{"hidden_size": 448, "init": "normal", "dataset": "wikipedia_en"}
MLP neurons of a small language model. Each row is named by its layer, matrix (gate and up: input weights; down: output weights) and neuron, and shows model dimensions 0-127. Each number is 128 + 32 x the weight over its row's rms, rounded and kept within 0 to 255. Numbers have three digits each. A neuron's up and down rows have the sign that makes its largest values positive.
A block is one neuron, or neurons of one layer that tend to fire together. After each block is what it responds to, as a language model described it from the Wikipedia text at the highest values.

L11.gate242:135123130187175112092166112129106115140102144109147128054119108151111119052095142125050128119172137120140146070146064156145155190196108141056173138108138188171186101108129095131085152153112091129133081128123145081151106119101123114064099062158160150132084114100098120119098115086099091116187126101145166101127152170148119068111193168161093104115112113100120138111142177169146111191113
L11.up242:142139111108086108143113147127091147087140129147171136101160096118142164114098103177137135133129095112119115090161176157157143177152115147091139131111129084154111173095083179124158166144150123181171168138113156106107133189116128115100133164111100106142110167097115104080150144148102116139132151144161118144064102108162174098124160099119147104102116124104140106074159114224157150110116
L11.down242:176076090132068100154140188144148147174170142139085133110124088143117125122174168083088152130094147157142124139165123039168111132158147142089196144105126168124182175158110088170115104145146089152101158122135089094143167114131158098129078181081080099118120148172163153105089147105066109107102163079117165135124108100135143075152105139161060111066085129129127153111051123180117177151114
L11.gate308:143149157134131068057105090137154094116132122111158096147082151116126171136076092078054101150057076180103161141136109177094054140106128123132086105167113115112140141133102138136132137128116115099157064096139108098117129109124143143157116062104143128135180172183182153139110129116153141101163149144119145084175087120106169126158145147097153133090083134145126114133139107127199092167126
L11.up308:163140142187117132092154204159119143104117116186074186130139168112133100098141056164095138196215171104118099122139075127121139080131107084115117058157158127133093127155152123188149148147139129140167102173066093087176134120152148180168098128114111114122145139157143137113159146150127154150137108122098109171151135149149112104096097139106143153134128144116149093105152164137114148201113
L11.down308:133090097137110107058126172081121125125094144156086158087114145159121119077133186116170107173186165135115189100130162137152152093141164132127181124124183118078112152161136124151163155113059054111095088178103089117105164153110112115094088105062133124118116124173149155122120149164149194110140141143092110152084147116121188121139177081158171144130135116119145114170114146134113185155121
L11.gate472:140188115143152051109119143165175097110168146108116105134131092159107130142123139181129115081179181146139169075101089161151196127095169163160130096118170102133138108123151124108095099174103111153165147132181117119140121199066117151120135114136140145128205177184151103147061098067138157058156161089116159078111166175097122171123163128083190143116120097097210090107157125121155108126105
L11.up472:175159136127087131100100112186102116147103104122123150152075142178101096105115173103090097174126096103076124172188102159165108156089093117136127096178120139103178092138080121154181141135118133118187132133060077161132076199149111119131082078116124131163128121140126125122148135086088081117103185116155120139098101161158094088146117088151102112172119136152070087081129071144124126100162
L11.down472:134133122127082090146133143085169122128130134152119098115109090182117148122154126118152129128058141110130076127139105120111120145141066167171174189138176111097130093086140177104194167159130161115108129132102097131080070126103157105105084161130157130153131179084127132126125091140171145174105086115157108089095104123144090182093126121158133132127182114103163087164087109128113155129157
L11.gate1109:163131128164099097161090128134183134170119169122117121113101131106066153160103077137101033137170151165107121132157179151121098126135154109123096159111124146115086132121139233072091059105112068136128150117108133092113128143109123106122107117113115136106140134191092144125114084180060161166096152107111194123099160153136110113136090125145152178169103102172120095109015154116181073147160
L11.up1109:158143067158154121182129171147117127121134171141136095047133093124147135133157054109142080159204123102148094171141077159163126153141081110128163126131152155153109129109144164070135129127146090154123116199102158113115149096075185115094128104132116238090123124211074100155109149181133172121080107139158209127114135104126129103128070128114177123134120119146148076142061069126095124154098
L11.down1109:151133145151110114109104173195163149175084124111077077148141145144097111079115144115157126130177068158080146129140156162154127106119095145139150159105149163167102125158170199099121131095148205120128161142161220054075086175135127112106159146130147084150138150118083131085151111139089107053130110154112086179110114127105105129093212124124108157121153112177124163097075081092119200104086
Mid-word fragment tokens

L12.gate280:186105176168158113106073112104122105138109143130099162136131088188191123131149059110069129057092067089105139165177073083142170129149110189165131102110133096186173125075133104145059144110150120109178184171122099125106057126126106135108039076086143138156174161104151163143088089108146096144122139177132147194155163180100131082100124063111162151115109126108066147103163100076105175088144
L12.up280:113144212095129114154078140114145128140137114143135110178150088147170062129180143064120095158127062147069109092112139184156139078135138123095147108106215110091099163187197120118097159159142138104144060120112126152096065059215134144093098100089139153118084062140119107180126116172086172105126123090119100110168149183146162121094125109193117128123106103146111164153112100071103175130141
L12.down280:120115132166167162163146160077102120073092123126092128137171205044077153120104167165173228137090115125164106108147124056153106141164113128085121129127135099109104142064062156125124166126106101129093149134187127066112202128207112179158128131158121095119087161155131050132127110101176128109058147152140146112086058131126161153088138159168087115111161124129198124155113157116133065187064
L12.gate424:123159155105101113086083100102105137122143109161087149158162088075137181126158114095086054124084087142186085154121068123118131100162146092132097098134147117088123249122113134115140180113144147119161094142161159155154164131111090153133129053117155144164120104098119128128100102108144111085199136153121126162128125138138136113193146127145123127124082130092147151185106135112085175143105
L12.up424:136185188126124090041083121166096177130054097080125069113108133130109134097156139169136148182141123117151153146134134099145133150101144125089174112140136145119088138127050095098110173116101129145142131125130206136176148153129114123135112071198135111144112136124146148156129097116174139100160112149183094148132157137155160142190158131178078142107076170127182055116125118157150144117131
L12.down424:087143146101138137123105152110103118136173200135163173123197107083110140141090189095069197120143099167179115095168120104118158110167127074163096099132097078114141075162132136169093082133120093063116080108099117151150100119170138114109099083097121139118147182141088144165123124093148085077179116109152147134120142102120133114121114120114113148135103089164130132121087167167128056112113
L12.gate545:119171091157126059157135107110078078120164164150095099099133151130104142104092130097157115104098104082126060165111133154096125166142145161111087059142156088136154089134143140144119122120109128172171168137162093107111164105168152202166093142136158158163076174183178133104065129182127062091142186181154143108095148110066078075108159088215148147131063102099103165132185117078116130138102
L12.up545:060143172156097083075104120134089099094065099217132060122126142155144150099111095142078130166093116179151081163145119110141142118132118112077086148176139145139120150140113131116097132048156221134110154111137077135135115102120051093185133145126159181156105141147104171093120140090172086130112123144157094078131160102150126163153163139121091122198095199148061100195113134141130118166146
L12.down545:117117092140110133117108101152139146151137141103135172126110127123136147174110120122093141115160103065095164090141089118154117088136114121114133115134138131123202155098136114083157119129107114130132123134076101148118128092188179135145143162122112151099149086137138139129157120174171131087079107213122141129126156122088129138101064134165175086125129111134133136064084110077132151140131
L12.gate925:107149196178076057107095072162127114088134148110093228126087119150179098175172071152106064168133078180131145140187115134116153093140127178162146118195136118132100170110140115097117105103168133162133104100097095119121086112145092137154070176128093135087080140180134193115041109166139168127108107117052138137151096121069109071158099078138114114160098209135119154120086142105136150106067
L12.up925:110157147168143150152131080142125167114094112145094154089108138159113156100111208098173170116043139132160105170075147087141149106092085134132114128167087153154111218137198069168094065127150120166075084141162081149141113129075125096095128148112111160114146099104152164120149165046130115143070135112110127124106132088132103101126121147089150094107110169144070113137121182096094136149126
L12.down925:124144097123113133153114109111137104124140102110159139129136081104159118173081119110083092116095105184162127180169135147122128118171140085093114099138138162179123094090105165096155107111100124115136099092142115149080127107150124146114154160102165112116154119102133092115130186172171100076180125151104089086179089126118186168142093149150080141110121094079112093111097144083130116104065
Article "a" and fragments

L11.gate42:111127129154107156160137175148141110149119098095171106088117095144114127147139137127063110108156102165100123198151122073142094135209118096104108110083132081096086148132158143124113100090121079154183117085173099063125086134099113128091148199080150072120147123148111091143148090137136135103109156113099124077114119189132072151115181166175152111114049117207149155104127095105120098129110
L11.up42:138113147139069152175174115133143126152210153185150148153101121109117164142137137126105155126173111167060143130107108116130091161118138082116145067141107122107180117129155120078138100097197118080100127125112101079170145149116159128155120160108073082142100096116099154132152114116167120158174162103105167086110079100131097136112142177036125089122134164151133141064093130095092169083152
L11.down42:083124093127108091130163107107209169122184140130130128105153144123087131138148116126141157100112145168161101115183126111151108109116133122105154213125155163110109130145113098084131104164130096180080118140143097068164103130157138160120164160157147127136144112115119128135144127137120142133176144072113119064149108143119149118107129109137194111125131095230171168130129128145095115149150
L11.gate206:133142114135145113148147172116100049177144062136138117115131170130107151134100131145127119131122101155131158122145117138123083178151114134110055124152136121068173110087136154138097113110209123115078132150189163149119093146114111119118137139207100152150128202171155137139102112150100145093086176110089150106107114145099082153169165119108094126164108160190193114079126102079144089121101
L11.up206:126174085160161154116103101121097096162124102153175065132136130110169088113114181128141155109109154126091185134127092168147112121157093148129136089154100195137137144168093132109134159102126133129101196090118090113140161098176103122097072142138131142100145123094131124131130061109124125169134138150125120149103123102083086150142112090132122161154145175151126092060125106071093114148133
L11.down206:142053172176140154099112094147144198164135119136160127138155129136113021073126133112115112146132124140150054157145125166101143124082145163171111111129111175148105078103143153103159134132100118121134069113108192136135121179186172097148154136101124123107085189086094077135110087112131178098133095062132152151138156157101129096092075157108163161136123117119115181149176117084130127107157
L11.gate835:132075154205084145169111143113189125115164083157146101115122126047114165126137125183080114160110139103085139113151133161127096137120153171105128082167123140172121163095149129096186082162180040094084066104131097128198154163090172121137091154155060146127098188112090112174086067179129172119098160132096197109137122149116142182153142123069114133177092150144133106114166134096092123109161
L11.up835:064133197118198107148090190080214124098162126090094112180153185109157111148134181138132078111137058149177117129114114156132134099148154116129127082103106118095097154188099093087174067134131152142109087170102147135168159205116099154141132119093106127152160149140057025170153123061114152162087106201155053060128133147191089162116192159104123189095108150120131156142135132089097161179119
L11.down835:097133131070162090128164132106095184136146143129077140109101117067089105172167188097129148079074123107095090133117183129136138111137177111133113143120144148081105129176073117130068129100145123181164145106179115084129138148098138153077152155107126105136172150094161158129148166113155104174115148139174183103134165073136141052120156128162158107087111065155123137130125128109168145123084
L11.gate1025:194089162134119154085084143115154105197157080085116129129119070120124190087069121105149072134089150125088148132078162087160081129116154119089107121208157100162170151147130109130121088105124119094121106146114131086120159100078144134080109172138107119166161131181103105092104126158125113131163132114079210102181124143107086112143129133131129097099054172115137119125119156131097098111116
L11.up1025:111100123124157138075147115144150131092167169074164176104138141067116096132119147108125130195146096137139099087124144198126125110093103078166080108139134059140143151142074146130069131085205069121222081203139059115148112172095162123147186142094124070105142146140167090117091100116121101075130115142120163126127102154154172106133110138118103178085160165130189116150143088062123099131161
L11.down1025:090088139077120131138099128147133118116134095124100096176164119149090094137098141156117101151191177182106149162119150066095164176104146072111166167131126082120083008085140106118141116082093164122096107143086090112091188104117095146082076095103109136122110164083111176108151142073147147093159125118149125088137072120134098176092102103120208080121126108189129125126137089201166164083124
Predictable continuation tokens

L12.gate157:173130180192142176044137129100159111131156159121126078121088155126130134133111147169131135149128161122132105094149075118169102158142127149074063105212141108179167199059098122104132169168133090117073113154137103151137105090047147108126163116121089067126142150084097129124141100152158144136150142124110165136137138145148117142145113160132141095183123118203148101075121149095102126152159
L12.up157:112154147167128139192137082137116098076118106074077085128101151133131085155151079123075100106149151161137166070140110149179102145119174109108180099086095149177112135137173132170109112072111181134092096149169121127100135072125129144163159171127154121134092142154136097141101142133126161200128118144077147153158158144154130072109166135147121096158103143174137127096118181132101093169077
L12.down157:114152076112148108073115120118148091110100120099146178093127152113105156160166148118151104081178123167066175147135143143111074132064152132136081172139180212172127126107097148132106141085098123109098170143128127164093116165167102170162130077132169177158116100121135104115128121135105120115128158132124076131143140140111095083119104133203177102136093195141094130168172097128178139128079
L12.gate891:130155061104106164147164145110112165147096087113140167091121104121136061119096134157162115120105150062126166068148102090092114168107146145138120111161091081124156143160122067147107109095135142109107042123116138080111118158145137131118135115101146132155116165105098109160104096122170143117114112142151150088216166087139151107094131105136108047081141190191142102094135170137131141087073
L12.up891:094156080174098146070073083144161104107116124137132110083113120116156132106114152147110140134084100142172148203147140070129106105140149143102110170147140123168127149035079192145104089098087141159164159157109132106116128086063108166091104156150136123172074130068121120093158178138107168134223112148142213094175093142145105157135101164131203107107135147163176064155086126176158150127169
L12.down891:127111187142116118086112102140196136145095093085100115081137097143173133094115099058178141103128106202150072171117139106159141162123141100150097125219134125122158131159087183126151107156111113139129115113080120115144143160137154077104133130112112171137074144096143100119111111124146113155120064128141042106118139115184104151129113143088096109094119118105067131166185143160117136111096
L12.gate900:137164114165105156067170157113133124120143082116151121088121102112144097146124148191126125169128131111150140137150060063141159151159079147103119110139146148101124154063128064044149044123099114086104088103090154118145156198122154116109138088113110160111139168116141111158090123114127117129119110058081162129118131178068087106103165172087128112136081137143091160105136146138139065146147
L12.up900:108151121155109145121133107170134176127138208161165096195153141196174102133165164109128141153088076133119176146092068085134112093134096103093095102146162117144139168149137096128150078085085169095117143175080089168127145144109122098118109089153146144099107125111053104158146096097129126141118175095084162140134166107093068124146103103076099102137131209141063152096120182028077128132147
L12.down900:122128084119076116133152113142143081192152141156138118147160106145099094158108105134117135120095135115082095124166156147080125117171126172188135126128121125163060091107067140137099180085081092109129127107082165149060216074192118157092137191143162155095114123107158142117162100123137115093141118138120132172115098172125136093140096098206149130070122132105074140153145082119133135110138
L12.gate1198:156076111085136138133076099162147118116120159108209147126172114108105145164100129122124094160172140169126114071167098103115069128140136083059121052155085099108113075218108134110120128121144098107139086101112114146164119122129166136107099175107080175088110121127164135125104113160090196128103102149093139120140157156073123142103173098137118122151136134143139130168151123132106159147135
L12.up1198:175131127113093072104111067111127105144170139077069052093146125133133102169145185174106149138118130158164152101127049079139144128165163059132144139182119127124133109122151130136154128073137135104160094166117130113126106130149166148114147103129151190093114116159142158119135081167099143098133218105088089135099095123047130084188115142145086120153133181197124113106203113115085110116092
L12.down1198:146135150141165165113106129098093112117201153126120079149083151145156106178139159151102151134101180176111083130184152168117142113171128059068089138057116137193140186083144142167112119116110191071096103144141130152140103157162075156153109113079139101134120109108074112128140124168091128127170101116057149174112113125122160122107188139072137180157126117201149115121080110111118126080172
Mid-word subword fragments

L9.gate457:104158162118149166160094063075094135080117066098136125112186064043109135057130105080122149176118143161124114174171172160134119108135120126111113114186061137111174147165082101102135104170094102138127105111138115076199138106139075101089156188131088102146077103096011129165094100158135163132110117144137146126121111179138069128137122109140121143107092120200141142127169133130150187140163
L9.up457:143112119076108090153102171110144144100080100138165112091151148152103139156116153069116116132106129079115155192127029119143143138106103173150142107137167113064123125156105098106170137099113110097053119172146157093169118115148111120172115129097141097132165128175130112108130148156210140222110107191091115082120090137108146164157086099084125059167126099148111147117153122184129082129138
L9.down457:050101157139123173136168137187130161110150157108174122136180128084131064122147205085159132151127116144139116141174021154152170098155213148116090100137149117145124158157131160133126127161138136108138095136128095111106141102126121134123128123144131183092138111100104136193121136164134071139130093158126172073126090194095127136098129164105123133107096101150096147077154136131132109088084
Degree words and adverb endings

L11.gate119:052145147097132135116150117107137083150106192161147088102062126154137119080096168105135124168146079119112122130156102154158144178145143145124131057129097120154094116141151061124085152101165188123145138154123111158160112173101124125135148141169157147097165130185171128095086093146122143108133123148118156133129093084129089177131117136162150110133056094092127164156155108099080079111122
L11.up119:092142174045115141084159132110128162097119113099154148098153130086112136115108105095124100138129106106130078087117159081125148162158082088125149104119097168116128150176133155102123110156161111130155135076124188079118206083166167149134142108163165179141135112134125164133086125178110156126146129127105164133212145103123084093108110094141102109098096150094099076153185068126072159115148
L11.down119:099144131130114091170121082101047132115114134131214129150152146104110123129159119108164157158068082080153076146166144154163110152134096127106111079167079066140138085150127125112147135152093101179093145171140084143100094109132124089202131190115104121110193093130187122128094122194191087110087078124162174171121138132122152128112137102172191130123078129106136069119099114137116206133148
L11.gate513:121200162142139151132141072129116158116170115155184120116131148117104140136128162102118146125097156125134143110190096155154117185120110121104108147130183100100167134131114094079027176160118122117133147105165124140108126147089130145147127167138115133143113139146131108161077108055153171166079140045055175134144077103121136083123088108079127105133098169152095101093131137094129091127114
L11.up513:113157131106124095137132130142142129128130108111167169176109104109056099132145150125116133158135164047114121115174085148134100159103173172068130176153048151177112150171087089091152160114178146106109113087160129146126084135120090083140100163123080120119169086134166116103205155140124085080127190123097098160083044179047134164129105116102156125195175088165061156120122136141181129081132
L11.down513:120152138100117148189190126128117084073151103092128117159185139163126163120195191081106162059082124093134080123181163149197091127111132165126089159138151135112104138153107075103069128186111146131103074165122163083111118108104121113099092177106143161126085107125137113133112100147195108108085125137138174128188087113138120090113140082112130133142080099145123140077128114127180132133110
L11.gate860:097156166106152136115133080117188074128112082110191141117135151138144085047103131106098099162124154074139097174128098145096158131077106141134139085167110124073116205122163119143091121124132151109097137077156125112141133110155145132133042104154132135104159109136177136114064132121095130075099165111117168135164119199166131094143139158170096092192070091103090154163143134161097144134131
L11.up860:130139129110141118177124145141174139199136179089170162125132194153121082137153125071088151095117108166068123142119127088104125143086058148076145108069115116116149183124152137171086104118097130094138129108085097105116124135096114122120083142147091132168070115172187072123187053078163154114060200151140148077152189208149097120113182110128126178151128110123136091162114176168089118141123
L11.down860:158106094108087164139110121139111139098167184104056126123122125159130127153101152077170098104141184100146112150137165149098059088164158116079122118103139120180108105160120190069134112161161111095101157164114132143148130142154122150123185128105096129105104079123036155170143158130127149102156132123161088166085070091117160093087122201128164108121167136170128119122059135112084131136118
L11.gate1132:116108147190117174139149069116176129108167114098187173056139150115114125115130118064127139145122120081159114170116100111119108116143115104072146070121088222128165105201142145085078096143201146116067170117175071081117107101153079136145081165129124178141126120087147166122120100188134195158133102188082145094236149136133085101129121115150163178097121114116075089117150131105112142149152
L11.up1132:125174098124158144162143110124053149092131139140177126088159118097142170087154159121143106161149151133104168124101137121127146139100150080117138161236080172072154146201101123101087139156139170110093155135114140136140138155070118136109117112166147150124144089138117107142108123084152105078087134152069064123149102157167112092150168105182057140135103064112093110115149167096045139132088
L11.down1132:111109170136159147148114146141105196176096123130115128096141134087137108105134165114105156108105104142139046113118108137151133119122145117142044115130113123153106162148125078126145140142120089144172129048157059131132141069149163160173121140133085105089183080146124129142109126203178107148141139079153178115152124098121151135145132112151183092196130152134167146088140112071153187161101
Coordinators between modifiers

L9.gate353:124126140185086153098109102117135139125115122155104147071128104127134165111090144093105103106114113146084137161190135080176123129106125144107079090210133114094153111135081163104148087102140095155147058076142114158143144151112158129152111153096099169113078175112095159121119098182133135092118150084049162109161096083068096145164156187075093144134111115161115135083129090063122094103106
L9.up353:105127073136127126160130141158117128170121049126130142142111104110128128182144082191181134141132124193156159173113145135116108159135155195159071062112132098180164166174147141161146065142214134161098123096136160108129135116143107094130129150158114137051124114162127106097121107158171119100144160087092173129123096123091098118153121124110148150104161158133149100169153142068134120089058
L9.down353:115157109147127148059124197149098172170113067099134142144132096153037139129137129102120101106113112161139167161151067138204133112127195171165120115110143116137145099139149181124120186098096098096178145106123127156119113168182113094167122106083138089107143131107138118117070098122112150161120213056112106127119137110123151138158104146062111136191124154127115140108123152073117105174119
Final fragment of rare words

L9.gate1134:144158119167096127132132153168105148131128089108130182138145110137122101122102129175118165140130105059065049106192134119139167101171090161105137096185156106122081158151170161059109117089161158074172175119105137148123127150133131148128116156147197118114137130096177133135029155154130171114165100155080120126162143144078133104112149033131173131126119126137165055090103087078105131132145
L9.up1134:206121157177080153122186168109070082127077101126117142176084128136142141071115120145106120114164142148105118091123069112100167183151101109112161183107191105137101110103144112144117151135118138103147085150118179162078124143157104193110148113122147102150123125126115102116082090151102080180136108142155131050056127198098160150101088130122116110114068133114158098145110094121148125122059
L9.down1134:142105065134129086140196137130125125153100129174078123170116188097095120132117113107111106139108194212071181151104121108197113120163137123121108206135114124127087097101082160113129175118093124102147195153110084103156100119130063109148106127123158118123179193119131159102098132080162131122095157133117103056116106106151143113077147113066159150165104115115111140117107076169158124154135
Mid-word fragment pieces